Weights of a small transformer language model.
Size: width 512, 97.7M parameters.
Architecture: LayerNorm before each block, rotary positions, attention and MLP in parallel.
Training: a variant of Adam for these matrices, 7479 steps.
MLP neurons of a small language model. Each row is named by its layer, matrix (up: input weights; down: output weights) and neuron, and shows model dimensions 416-511. Each number is 50 + 15 x the weight over its row's rms, rounded and kept within 0 to 99.
Before each neuron's rows, "raises" lists the tokens whose logits its output raises most directly, leaving later layers aside.

raises: "==", "-", "The", "On", "In"
L10.up2593:09 44 54 60 66 40 58 59 58 78 32 55 44 55 47 47 58 46 47 61 31 52 45 35 45 43 48 29 62 48 43 48 62 46 68 57 54 62 66 75 78 53 48 42 54 63 37 59 65 64 35 65 58 34 47 22 57 76 57 57 52 40 00 33 33 62 49 32 65 51 19 53 66 43 45 64 55 44 35 46 38 44 69 84 41 34 31 67 59 42 66 70 73 28 39 46
L10.down2593:52 62 46 24 70 57 47 45 29 52 47 49 41 58 61 51 59 60 63 59 45 55 53 52 79 54 46 39 67 50 46 37 49 39 50 57 60 57 50 33 76 49 53 55 43 50 31 47 38 40 61 55 49 57 53 46 51 33 66 37 48 59 59 48 63 92 46 48 48 73 51 50 78 63 38 87 49 54 80 70 61 75 53 58 40 68 00 30 54 46 57 49 65 61 63 52

raises: ":", " :", ":\n", "):", " end"
L10.up2134:56 46 50 56 48 46 35 45 47 52 39 43 63 51 51 27 22 35 45 46 55 68 71 52 54 39 55 65 71 55 60 39 53 44 26 40 53 48 46 63 62 48 32 81 60 48 48 49 68 84 44 44 45 57 37 68 57 48 50 49 31 59 07 67 41 50 52 43 45 57 27 52 50 27 46 56 59 39 53 55 74 72 47 68 38 78 58 38 47 49 40 34 69 65 54 37
L10.down2134:61 62 50 81 41 57 24 48 55 49 56 31 10 45 25 28 20 55 26 45 52 55 46 81 67 39 38 65 52 66 77 64 50 59 64 47 48 43 46 38 23 46 60 41 69 38 51 40 61 61 44 77 46 61 36 54 82 60 53 64 33 61 99 52 43 44 66 69 23 66 35 57 48 46 40 62 50 57 33 46 58 51 41 53 39 49 57 27 27 50 61 50 58 59 47 45

raises: " between", " among", " occurred", " of", " occurs"
L10.up2758:62 44 55 30 53 49 51 69 52 35 73 12 35 79 48 37 35 52 47 73 31 67 56 55 68 50 64 52 55 55 48 27 71 34 49 42 76 36 46 61 60 22 33 71 46 45 41 32 32 55 30 51 62 78 43 58 41 56 41 50 67 54 37 32 53 28 62 50 86 37 66 26 59 51 46 84 78 54 55 41 28 55 62 52 70 40 54 44 35 37 39 69 34 51 39 57
L10.down2758:37 53 31 41 29 62 44 80 71 65 55 37 73 42 41 62 61 72 42 42 50 44 48 57 59 64 59 67 68 54 31 49 92 33 44 27 61 36 53 33 56 49 25 31 33 28 40 53 75 58 18 46 52 72 28 55 75 32 36 46 53 78 73 59 54 57 54 74 72 40 53 49 67 66 56 50 67 51 38 76 47 54 51 52 29 55 38 28 26 59 56 42 41 44 71 40

raises: "ically", "in", "is", "ins", "it"
L10.up2111:34 56 47 59 57 41 42 38 44 58 73 56 31 21 33 51 62 47 66 48 60 41 49 71 71 69 65 49 29 41 57 41 51 68 25 38 49 55 58 43 49 47 50 59 72 70 55 57 26 37 46 46 50 80 55 52 31 45 63 36 40 33 55 67 52 06 64 46 58 35 09 68 10 47 81 57 68 42 69 50 54 61 46 34 65 53 53 60 85 42 48 52 31 60 49 38
L10.down2111:61 60 32 52 58 40 54 51 28 50 37 73 12 46 61 57 35 58 46 60 52 55 46 44 66 53 24 32 57 48 62 68 32 36 59 41 53 50 47 75 47 50 63 38 50 53 41 44 46 36 64 50 46 34 68 45 60 62 67 50 40 56 53 55 46 57 30 46 53 45 62 43 71 42 50 51 39 48 83 25 43 65 78 51 71 70 34 53 44 61 59 40 53 27 45 21

raises: "ability", "en", "ens", "e", "ener"
L10.up2854:76 62 57 58 26 67 43 51 45 36 16 46 46 62 49 69 31 54 55 44 79 59 60 50 75 08 80 42 35 35 38 55 53 49 37 55 42 64 74 40 55 65 50 36 23 55 62 52 31 69 47 74 46 43 72 55 50 57 46 24 71 77 48 40 72 23 38 51 63 48 17 52 37 57 35 63 57 60 40 87 44 60 35 91 34 30 51 48 71 51 39 72 51 59 31 62
L10.down2854:31 61 44 53 48 69 67 36 42 60 71 46 43 63 48 71 53 35 35 38 27 44 44 49 83 87 61 28 44 73 89 33 81 46 27 59 50 70 73 56 57 51 50 36 38 75 68 39 35 45 50 25 83 37 73 55 32 48 46 56 46 72 55 44 42 32 43 51 49 51 33 54 50 54 57 32 58 62 54 36 43 54 55 57 25 30 32 14 35 42 18 37 47 39 43 37

raises: " living", " receiving", " representing", " from", " having"
L10.up408:69 50 69 54 42 32 54 45 63 49 21 36 41 52 24 46 73 43 55 52 43 80 48 42 43 46 72 65 44 29 36 42 34 40 80 58 55 11 55 35 76 60 41 46 29 40 40 71 32 59 66 59 53 67 52 63 67 40 59 55 29 53 35 42 29 49 32 42 23 43 36 41 29 76 70 60 63 30 29 62 55 46 62 45 38 54 50 42 55 63 42 61 72 57 46 66
L10.down408:24 52 68 35 57 36 55 56 50 62 49 25 45 43 64 34 47 67 53 32 63 50 33 31 47 40 42 43 54 50 38 18 53 27 50 38 44 40 37 39 44 70 56 37 66 33 58 22 31 42 30 54 46 50 52 24 35 43 28 47 09 75 63 61 45 33 39 58 43 64 46 66 47 47 63 68 46 66 60 28 43 55 61 44 59 37 29 39 41 16 69 43 62 61 66 21

raises: "ed", "less", "ib", "se", "|---|---|---|---|---|---|\n"
L10.up2964:50 47 85 56 33 36 37 53 31 66 70 35 70 54 44 43 80 54 71 38 32 69 51 53 37 55 48 32 60 42 35 54 59 50 54 40 38 32 68 62 35 42 47 27 32 62 67 59 45 31 34 52 74 63 53 62 48 51 65 62 26 54 49 53 32 42 42 57 67 25 59 31 54 49 80 61 23 47 45 34 40 55 58 53 32 93 66 56 71 59 42 47 21 39 70 56
L10.down2964:55 33 37 53 47 82 64 61 30 26 33 43 50 87 56 42 60 47 44 63 74 47 48 28 58 48 50 74 44 56 80 33 31 41 48 64 47 64 49 56 66 59 52 60 18 66 39 51 46 55 57 44 62 70 79 38 55 64 61 61 51 49 60 36 62 59 48 40 61 62 14 66 55 61 56 33 71 58 69 56 50 62 61 48 44 44 63 51 60 66 49 57 65 29 38 28

raises: " track", " performance", " special", " cover", " song"
L10.up957:49 56 36 49 54 59 61 40 66 81 32 40 47 43 87 15 61 53 65 72 56 21 68 78 47 59 47 41 52 73 56 51 74 65 46 65 57 38 59 49 36 54 49 33 42 99 22 37 31 43 41 50 38 58 53 23 38 44 44 57 53 58 34 82 30 40 12 48 55 47 90 42 31 43 87 55 43 47 44 51 44 64 52 50 52 45 38 30 42 72 35 48 51 51 38 42
L10.down957:37 40 43 36 57 22 53 57 35 12 36 61 41 60 47 77 45 25 52 34 44 54 60 63 69 60 52 53 53 49 66 66 63 28 84 17 36 44 30 49 51 78 53 44 49 39 58 59 27 61 25 83 58 24 54 32 39 33 50 50 61 51 66 45 43 27 58 46 55 62 69 32 71 49 63 71 60 30 30 37 45 23 35 59 70 46 74 37 61 39 44 55 62 39 65 41

raises: " mean", " means", " feature", " led", " remains"
L10.up803:54 47 70 54 45 51 36 51 67 45 75 36 62 69 34 48 49 55 53 38 48 38 45 65 58 55 43 22 50 23 38 35 59 36 53 23 63 32 62 39 38 28 45 53 48 44 70 69 41 56 76 49 58 58 54 43 17 62 28 54 71 65 23 41 49 29 41 70 59 35 58 23 41 62 82 31 38 47 43 68 60 69 79 61 41 27 69 41 42 59 26 55 04 53 28 41
L10.down803:46 60 47 52 59 23 38 44 62 59 63 58 39 50 43 52 49 50 38 38 76 66 56 57 75 26 47 37 48 45 48 55 61 30 48 34 71 51 57 67 61 61 18 57 50 44 49 23 53 49 32 63 70 41 38 40 35 40 39 59 63 50 65 27 73 55 56 39 57 14 37 26 54 58 63 44 68 71 56 41 39 67 53 62 46 47 43 51 19 23 67 66 39 47 40 51

raises: " first", " second", " fourth", " Second", " First"
L10.up3012:41 22 59 67 24 57 44 43 44 55 48 58 62 36 27 41 69 36 36 44 31 52 68 56 67 34 83 46 60 67 35 48 36 47 49 53 52 56 51 74 77 29 24 39 46 40 75 24 54 40 52 49 52 44 65 35 67 64 81 50 40 64 26 43 48 51 54 61 17 59 58 48 54 36 48 66 40 41 45 51 60 41 71 71 39 27 60 23 78 53 24 53 60 25 04 36
L10.down3012:58 37 59 26 51 58 65 30 56 65 47 47 22 24 59 22 59 67 53 36 27 61 58 55 75 35 72 49 52 59 32 39 67 39 57 92 48 43 64 67 60 67 58 56 64 30 36 53 50 37 38 64 44 65 21 19 52 60 49 65 47 62 44 44 73 64 54 65 56 61 39 55 71 54 44 77 52 39 04 54 45 40 34 61 45 48 31 44 42 35 61 54 60 27 70 80

raises: " Canada", " Ireland", " in", " India", " France"
L10.up1727:55 57 76 50 52 44 42 40 50 59 43 38 77 53 45 24 70 45 58 61 39 47 67 44 44 51 32 55 49 53 52 46 36 57 53 52 40 33 66 42 82 75 52 52 23 42 28 67 36 39 27 32 54 35 47 25 48 62 89 63 71 72 43 72 30 34 48 47 63 53 47 51 55 70 45 74 77 31 34 09 57 63 49 45 47 40 45 57 44 66 40 15 51 58 58 38
L10.down1727:36 40 64 58 39 25 20 30 41 65 74 57 53 32 54 35 41 48 43 51 33 78 71 42 93 48 34 45 61 38 46 44 59 27 59 24 83 45 59 62 53 57 56 44 49 57 69 52 49 44 33 59 48 31 56 35 34 36 39 44 67 41 79 65 41 56 81 36 61 29 59 49 54 58 36 58 65 43 00 51 57 55 65 18 47 61 29 57 33 28 53 49 67 35 58 65

raises: " calling", " driving", " setting", " beating", " but"
L10.up1070:58 26 48 48 45 79 54 65 36 55 41 48 59 26 59 51 84 59 63 33 48 95 78 39 53 45 34 46 80 48 67 68 44 25 29 66 48 63 47 45 53 58 69 25 56 62 61 42 64 39 49 14 52 61 65 24 55 35 48 16 46 41 29 51 25 48 70 45 49 51 67 67 55 39 43 65 52 44 49 38 43 69 51 96 63 57 76 61 46 35 43 33 37 69 45 43
L10.down1070:58 51 62 33 52 37 41 27 18 53 53 41 61 47 42 53 43 58 53 55 38 72 68 49 18 64 26 36 50 58 54 60 68 23 44 53 49 57 52 64 32 54 63 38 68 46 69 43 26 32 57 33 56 47 59 58 61 59 24 48 55 56 89 38 42 33 81 36 38 30 50 26 75 42 47 45 40 22 99 33 23 47 56 68 44 35 40 69 26 62 62 46 48 57 68 35

raises: " rules", " regulations", " laws", " legislation", " law"
L10.up464:55 33 53 53 62 41 71 76 49 28 44 63 62 90 53 40 46 39 40 53 63 41 66 56 50 62 34 55 55 94 55 63 31 30 65 43 40 40 46 37 52 25 34 46 48 50 55 54 24 45 45 38 38 65 39 67 46 53 56 89 16 53 49 75 61 38 35 32 44 59 50 61 55 32 66 57 25 55 47 70 53 83 80 46 38 58 53 70 79 50 29 49 37 17 39 61
L10.down464:25 51 70 57 32 58 47 58 64 57 45 85 22 63 57 58 52 31 61 35 55 50 53 48 56 31 44 44 54 31 54 36 32 43 59 53 54 61 31 37 41 48 43 56 42 47 41 62 43 66 42 58 60 23 22 39 43 57 64 37 33 48 82 49 64 66 67 34 52 41 24 34 51 77 48 52 62 66 36 55 54 37 58 41 46 36 62 51 46 52 57 58 57 38 53 33

raises: " two", " their", " another", " them", " four"
L10.up969:61 26 44 66 41 51 72 38 30 48 55 36 58 60 49 41 58 37 90 67 54 25 53 59 42 59 77 69 68 53 61 50 44 50 34 51 52 43 54 63 39 36 40 31 65 52 45 44 46 61 51 25 36 90 44 43 45 31 51 47 42 71 43 61 65 35 53 67 62 48 42 65 41 61 42 51 66 62 49 65 35 57 48 73 59 77 50 67 67 18 30 61 32 22 41 43
L10.down969:37 42 43 54 55 39 44 54 34 57 47 52 62 42 64 58 50 55 52 40 42 65 82 46 15 39 63 70 47 26 42 37 56 59 42 79 39 75 47 62 48 28 51 60 56 57 31 36 41 47 37 69 55 80 45 26 28 69 60 87 77 57 61 54 37 39 57 55 68 45 59 45 58 78 46 33 62 62 14 42 74 28 44 75 38 63 57 45 44 40 57 47 22 30 81 73

raises: ":", ":\n\n", " :", ":\n", "?"
L10.up2424:59 44 67 60 39 45 49 39 28 34 36 50 49 44 56 57 64 57 74 28 37 50 32 33 57 43 59 45 54 69 45 43 53 50 58 35 40 47 45 39 64 59 79 68 79 58 61 45 51 50 35 43 38 62 75 65 65 34 55 45 23 07 26 34 78 32 51 32 59 45 59 41 58 59 50 85 63 56 27 56 32 47 48 54 57 57 58 83 74 47 20 58 65 55 52 44
L10.down2424:79 41 42 62 34 66 56 20 33 37 13 42 43 33 51 45 40 68 45 44 43 33 36 56 54 31 66 65 46 57 42 70 76 37 47 32 69 61 52 43 36 56 66 72 71 33 49 74 58 56 26 53 69 37 60 59 55 55 54 61 45 39 36 34 55 74 48 51 40 65 44 26 67 47 34 69 47 39 00 87 49 48 65 59 51 73 65 46 51 61 38 50 65 53 54 60

raises: " successful", " unique", " rare", " important", " independent"
L10.up227:65 66 32 38 54 52 59 56 14 58 34 48 37 96 35 44 99 48 46 67 51 65 37 42 32 15 00 35 23 39 49 57 45 90 56 52 52 33 54 70 57 68 34 44 45 79 63 82 37 48 58 47 59 66 70 44 70 48 27 57 44 64 44 63 61 51 42 42 54 61 88 69 36 39 30 54 44 59 48 33 46 68 37 47 53 58 57 56 54 64 26 53 49 45 65 55
L10.down227:62 54 32 33 48 52 42 34 39 64 47 57 00 71 46 44 60 41 36 74 55 51 59 57 33 42 22 34 49 62 23 64 62 62 44 52 48 52 44 57 40 30 16 44 34 48 63 45 32 63 74 29 49 58 68 46 58 46 57 54 50 53 64 34 44 58 62 55 43 55 74 41 63 40 22 50 66 43 58 45 60 62 27 55 64 59 53 61 51 74 47 60 56 55 80 64

raises: " January", " September", " October", " November", " July"
L10.up2511:50 72 60 30 68 50 47 28 37 58 64 44 62 28 36 55 61 34 47 66 49 54 40 30 32 67 47 45 25 28 44 38 42 67 70 20 57 19 82 69 41 73 28 63 60 51 39 58 61 29 26 25 35 57 54 24 33 54 65 85 77 66 40 51 72 48 73 44 08 55 58 33 60 41 66 57 61 58 41 81 40 29 55 36 52 40 54 69 54 35 64 78 48 39 49 54
L10.down2511:59 35 64 69 40 56 62 77 46 32 13 46 47 44 60 28 48 56 65 41 35 66 41 69 71 46 51 55 61 60 45 49 70 62 44 86 42 59 39 46 52 43 89 42 50 39 46 34 30 71 83 79 40 32 43 87 67 44 37 40 48 31 48 66 73 75 51 38 77 57 39 54 41 43 44 43 26 51 36 45 44 62 41 41 48 65 52 36 34 77 45 39 48 71 55 63

raises: "ill", "an", "an's", "a", "il"
L10.up2948:68 32 50 62 36 40 66 36 53 33 35 45 50 29 45 57 62 70 56 44 47 37 52 46 54 63 75 42 48 29 51 43 53 31 53 61 63 36 67 32 58 50 36 62 54 46 49 34 66 29 42 36 84 47 56 62 32 57 33 54 29 08 58 42 60 26 60 41 52 58 49 81 62 66 64 79 27 46 32 37 64 72 44 83 52 37 95 51 18 54 44 63 48 48 38 62
L10.down2948:43 27 28 37 46 21 27 42 23 47 59 47 47 61 43 38 55 34 39 59 36 55 35 53 45 42 62 42 59 47 44 70 55 72 50 44 19 69 45 45 20 33 55 46 23 78 42 53 28 54 30 46 62 73 50 54 56 39 39 29 39 63 31 49 41 47 50 25 73 56 49 24 56 57 41 44 56 74 44 58 64 62 88 48 56 41 05 66 47 50 67 47 51 37 66 11

raises: " minutes", " days", "°", " mm", " |"
L10.up734:77 66 38 36 22 35 54 33 40 73 72 35 81 80 68 50 47 37 74 58 59 45 44 42 53 31 44 53 32 62 42 69 22 53 45 46 14 29 40 31 49 34 53 21 78 72 51 35 32 25 48 44 68 52 73 69 53 56 56 92 50 66 39 50 58 37 61 46 39 62 49 24 31 65 55 65 43 43 34 33 39 43 67 38 71 51 45 57 81 69 52 50 35 64 61 62
L10.down734:63 43 48 55 36 20 51 28 14 46 28 40 61 59 37 50 28 62 60 54 64 53 63 66 34 46 17 61 47 61 00 71 59 63 47 50 40 66 76 49 49 44 52 49 80 60 35 38 21 50 32 68 51 53 69 47 61 32 60 58 94 63 65 39 51 63 36 71 15 67 46 52 49 41 43 70 45 75 18 37 68 58 67 43 66 65 29 56 68 43 67 48 66 64 64 37

raises: " made", " compiled", " played", " held", " published"
L10.up1127:68 53 40 43 51 39 40 69 69 49 48 37 31 67 75 35 61 77 59 65 28 53 47 39 74 52 53 54 57 60 43 53 54 43 40 61 30 23 60 40 69 55 74 28 74 52 51 55 37 46 45 57 50 61 49 59 44 62 44 43 78 94 49 25 65 34 24 46 72 53 74 56 47 62 78 65 56 59 32 23 34 88 45 45 50 28 49 65 31 55 35 73 39 61 71 43
L10.down1127:48 25 56 43 31 37 70 50 73 40 55 68 67 29 62 43 75 58 42 55 63 48 47 64 57 57 54 48 43 53 71 85 67 53 52 50 32 45 10 46 50 61 31 56 10 50 45 40 35 59 20 35 62 62 61 38 65 43 71 37 57 58 52 61 57 49 27 56 58 63 66 46 57 49 48 58 43 26 56 61 59 48 32 56 54 58 54 21 46 48 14 79 46 84 47 38

raises: " onto", " together", " with", " alongside", " into"
L10.up2898:40 86 81 33 45 33 19 55 37 48 66 32 42 46 35 18 61 33 57 26 62 50 75 43 34 71 66 36 35 39 58 49 58 74 56 34 45 40 45 46 47 59 29 46 50 71 46 53 23 56 48 65 61 53 46 58 39 61 70 75 21 43 53 84 69 38 52 50 42 37 21 57 54 62 28 56 54 50 47 62 57 39 66 54 28 43 53 31 71 43 60 90 64 31 65 65
L10.down2898:56 42 44 49 30 71 51 52 61 44 31 60 60 58 50 72 49 68 57 65 41 41 35 56 65 41 48 60 70 59 45 48 34 22 32 65 46 53 52 60 59 50 58 62 36 51 45 44 59 23 36 70 47 44 55 46 36 53 36 50 73 74 88 15 58 47 48 56 55 36 63 58 65 60 55 60 38 77 33 42 52 69 46 65 67 63 43 53 42 59 40 26 39 44 53 27

raises: " students", " participants", " passengers", " members", " close"
L10.up2242:48 30 73 84 22 62 65 48 60 61 46 39 44 67 72 43 63 30 42 78 65 50 77 40 42 56 59 59 42 72 40 43 54 42 33 39 63 52 52 59 58 39 60 35 30 79 40 39 43 29 69 34 48 62 64 83 45 52 50 47 39 40 35 61 52 13 52 50 41 55 69 49 48 54 15 54 71 51 45 58 63 41 49 54 65 55 66 58 36 45 34 37 51 28 56 60
L10.down2242:58 50 38 58 60 83 32 74 55 53 59 33 52 42 64 58 56 50 46 50 59 48 33 52 46 40 49 56 43 34 46 32 51 60 43 38 51 76 64 46 54 56 39 57 89 53 21 24 47 67 73 36 73 52 42 42 71 48 58 52 69 42 53 30 41 51 53 41 33 37 46 49 47 59 45 44 55 31 58 44 66 22 38 59 50 55 48 34 28 25 67 32 42 46 41 49

raises: "\")", ")\n", ").", "\").", "\"),"
L10.up2615:59 12 48 39 63 85 62 66 59 19 54 45 63 43 30 41 69 52 66 39 51 58 39 47 53 22 36 61 46 29 73 63 50 49 42 37 31 40 39 36 58 41 80 60 26 45 65 45 61 70 31 54 33 49 49 60 42 44 46 38 49 51 56 43 41 62 28 40 58 70 64 43 26 53 46 52 67 29 47 21 40 72 60 58 67 42 56 52 61 57 48 64 51 60 66 49
L10.down2615:64 59 45 47 55 64 57 66 43 38 45 56 29 51 41 62 41 60 46 59 56 38 42 23 64 55 51 46 73 40 59 46 74 37 45 62 46 57 54 50 49 45 51 72 22 60 42 53 49 57 74 54 53 45 81 39 36 43 44 58 42 55 35 42 42 62 54 42 77 52 61 56 43 47 57 36 49 62 99 60 41 50 32 52 74 64 53 40 40 69 38 52 49 55 36 47

raises: "ree", "r", "am", "ob", "or"
L10.up644:54 20 38 74 54 59 67 49 50 44 29 54 32 19 44 29 38 46 84 26 29 45 52 62 53 47 80 51 41 43 46 61 44 40 55 49 47 55 50 25 53 55 27 24 37 52 67 47 30 59 38 51 64 70 49 52 33 71 47 27 61 45 22 59 45 30 54 61 80 71 68 40 52 45 54 67 31 42 42 56 57 76 63 42 60 34 54 69 61 64 45 50 31 39 36 41
L10.down644:45 53 47 14 64 45 54 39 36 37 34 53 41 42 45 70 54 50 35 61 46 21 57 58 48 40 54 35 64 64 72 53 49 27 41 57 33 49 46 41 59 60 56 69 25 45 68 67 61 40 29 60 42 56 59 65 53 47 50 51 49 73 35 53 45 35 50 61 47 40 52 43 58 41 88 46 55 47 45 48 46 67 61 45 11 54 19 61 28 21 61 51 68 48 48 11

raises: " direction", " right", " west", " east", " north"
L10.up1742:58 33 50 33 28 74 68 43 42 46 48 16 68 89 10 25 25 68 45 36 49 51 21 20 22 51 50 29 35 47 46 39 10 36 52 57 79 25 49 49 95 25 54 57 43 34 66 42 38 21 56 31 60 70 62 36 61 45 63 40 73 35 52 52 99 23 15 50 27 56 45 56 29 20 38 62 25 37 42 67 59 87 65 57 57 60 37 61 52 67 55 54 48 38 44 45
L10.down1742:47 43 31 35 85 63 41 63 65 49 56 36 63 63 01 68 72 46 47 22 49 50 44 36 70 37 47 59 38 25 44 39 39 43 74 50 52 52 49 41 45 32 48 50 24 48 33 55 53 54 56 15 39 46 50 34 45 32 46 79 68 67 51 46 64 43 53 38 43 61 36 36 61 54 70 33 57 42 74 81 42 46 42 49 54 34 68 51 46 57 68 37 71 28 36 43

raises: " earned", " improved", " increased", " failed", " forced"
L10.up819:55 59 23 36 54 85 79 66 50 66 65 37 68 70 72 47 56 61 64 45 45 48 55 41 57 71 51 23 61 46 53 45 59 64 45 37 63 38 45 67 57 28 59 73 30 40 65 55 63 39 25 38 52 58 31 36 41 60 40 42 47 34 35 40 47 59 03 39 54 47 62 30 30 34 56 80 39 41 46 58 66 44 37 49 59 44 66 27 53 58 35 37 40 33 59 48
L10.down819:29 56 35 38 50 49 42 40 53 47 56 59 46 47 44 27 70 49 69 24 57 60 54 44 62 32 68 34 20 33 73 47 62 50 38 35 59 52 67 34 57 70 06 66 47 66 37 62 68 62 40 44 44 23 17 18 31 47 54 59 41 53 53 39 76 61 59 60 45 30 64 45 79 46 53 43 76 41 34 77 52 53 39 41 49 44 53 38 60 42 56 61 45 74 38 47

raises: ".\n", ".\n\n", ".", ";", "\n"
L10.up2213:53 42 66 62 62 58 52 81 47 31 66 29 50 59 61 44 99 65 61 34 47 51 33 53 57 55 59 52 39 58 28 53 68 57 22 13 35 50 39 61 71 42 50 69 57 34 42 59 22 64 30 39 45 25 49 68 39 74 37 17 61 38 43 47 52 41 41 54 55 62 54 63 45 35 46 62 71 47 55 36 58 41 31 38 49 42 77 72 46 54 47 22 69 47 57 44
L10.down2213:55 45 61 57 29 42 44 56 57 46 53 34 27 61 71 31 63 86 51 35 47 39 46 35 44 71 48 44 64 51 65 52 49 31 44 43 44 44 58 49 67 43 46 62 56 23 43 49 70 69 41 31 68 19 43 42 64 34 27 33 55 58 42 67 19 73 56 47 52 46 56 55 59 77 50 35 35 37 99 45 39 50 34 55 44 65 55 58 34 65 43 42 67 67 52 47

raises: " filed", " released", " issued", " produced", " published"
L10.up665:60 57 61 58 68 42 35 63 56 17 59 54 71 55 41 26 65 06 45 59 57 56 50 70 52 69 52 25 29 70 40 38 37 86 48 34 73 59 58 71 76 55 28 69 60 56 43 46 45 39 40 34 47 62 59 60 27 58 62 49 25 67 27 68 51 46 54 31 45 46 39 40 59 52 63 48 70 23 42 56 40 56 50 52 43 87 79 42 75 42 54 44 39 22 43 56
L10.down665:52 31 60 66 23 42 48 32 54 35 42 71 32 45 62 40 35 79 68 41 71 21 70 54 45 43 36 55 59 76 78 53 81 57 69 62 36 41 48 46 50 40 64 39 47 70 27 40 36 56 40 40 69 66 48 44 70 55 61 61 30 53 35 38 67 41 45 49 43 53 59 53 47 37 51 36 40 58 79 43 62 42 22 37 74 40 56 41 56 57 09 62 47 59 35 70

raises: " way", " time", " seat", " venue", " style"
L10.up1687:35 34 31 18 26 45 48 69 41 09 36 38 51 71 53 59 52 34 34 44 38 46 57 40 39 21 21 27 25 67 41 38 37 36 46 52 45 38 33 42 69 32 53 37 61 41 60 52 38 53 43 27 30 55 76 58 62 54 54 25 26 45 44 29 61 56 35 66 67 41 38 55 42 64 58 54 66 50 54 62 40 70 45 56 41 39 49 46 60 52 50 54 55 42 50 52
L10.down1687:77 84 44 47 14 28 58 49 69 66 56 32 33 40 48 47 41 63 59 38 36 49 63 51 70 66 70 58 76 42 42 47 60 56 49 53 65 56 24 56 64 40 55 72 46 48 32 16 29 53 55 57 36 49 32 45 44 36 34 51 46 77 83 39 32 61 43 46 31 47 64 29 61 51 38 74 44 53 49 51 31 42 69 54 44 53 53 59 47 24 47 69 43 81 74 53

raises: " management", " production", " engagement", " building", " administration"
L10.up890:54 37 67 66 28 62 38 42 63 41 69 57 60 41 53 19 39 57 53 44 39 66 40 34 63 58 58 28 55 72 66 33 49 37 47 42 32 43 71 60 21 55 54 63 52 50 48 59 26 35 18 49 52 43 54 57 26 67 54 46 46 58 57 30 53 45 41 27 64 44 40 54 51 28 77 42 57 49 42 25 31 77 53 45 66 41 61 64 70 46 44 75 44 66 23 36
L10.down890:46 49 37 37 59 32 60 32 22 63 58 53 61 52 60 34 50 50 53 39 52 48 34 43 21 42 74 46 60 77 29 61 46 54 56 44 42 54 60 55 28 62 83 41 83 67 46 40 24 73 55 61 29 40 13 66 43 45 74 69 33 26 99 40 59 27 93 35 37 67 32 60 56 54 57 57 49 45 57 15 35 65 34 74 64 35 59 52 72 51 66 63 55 31 67 55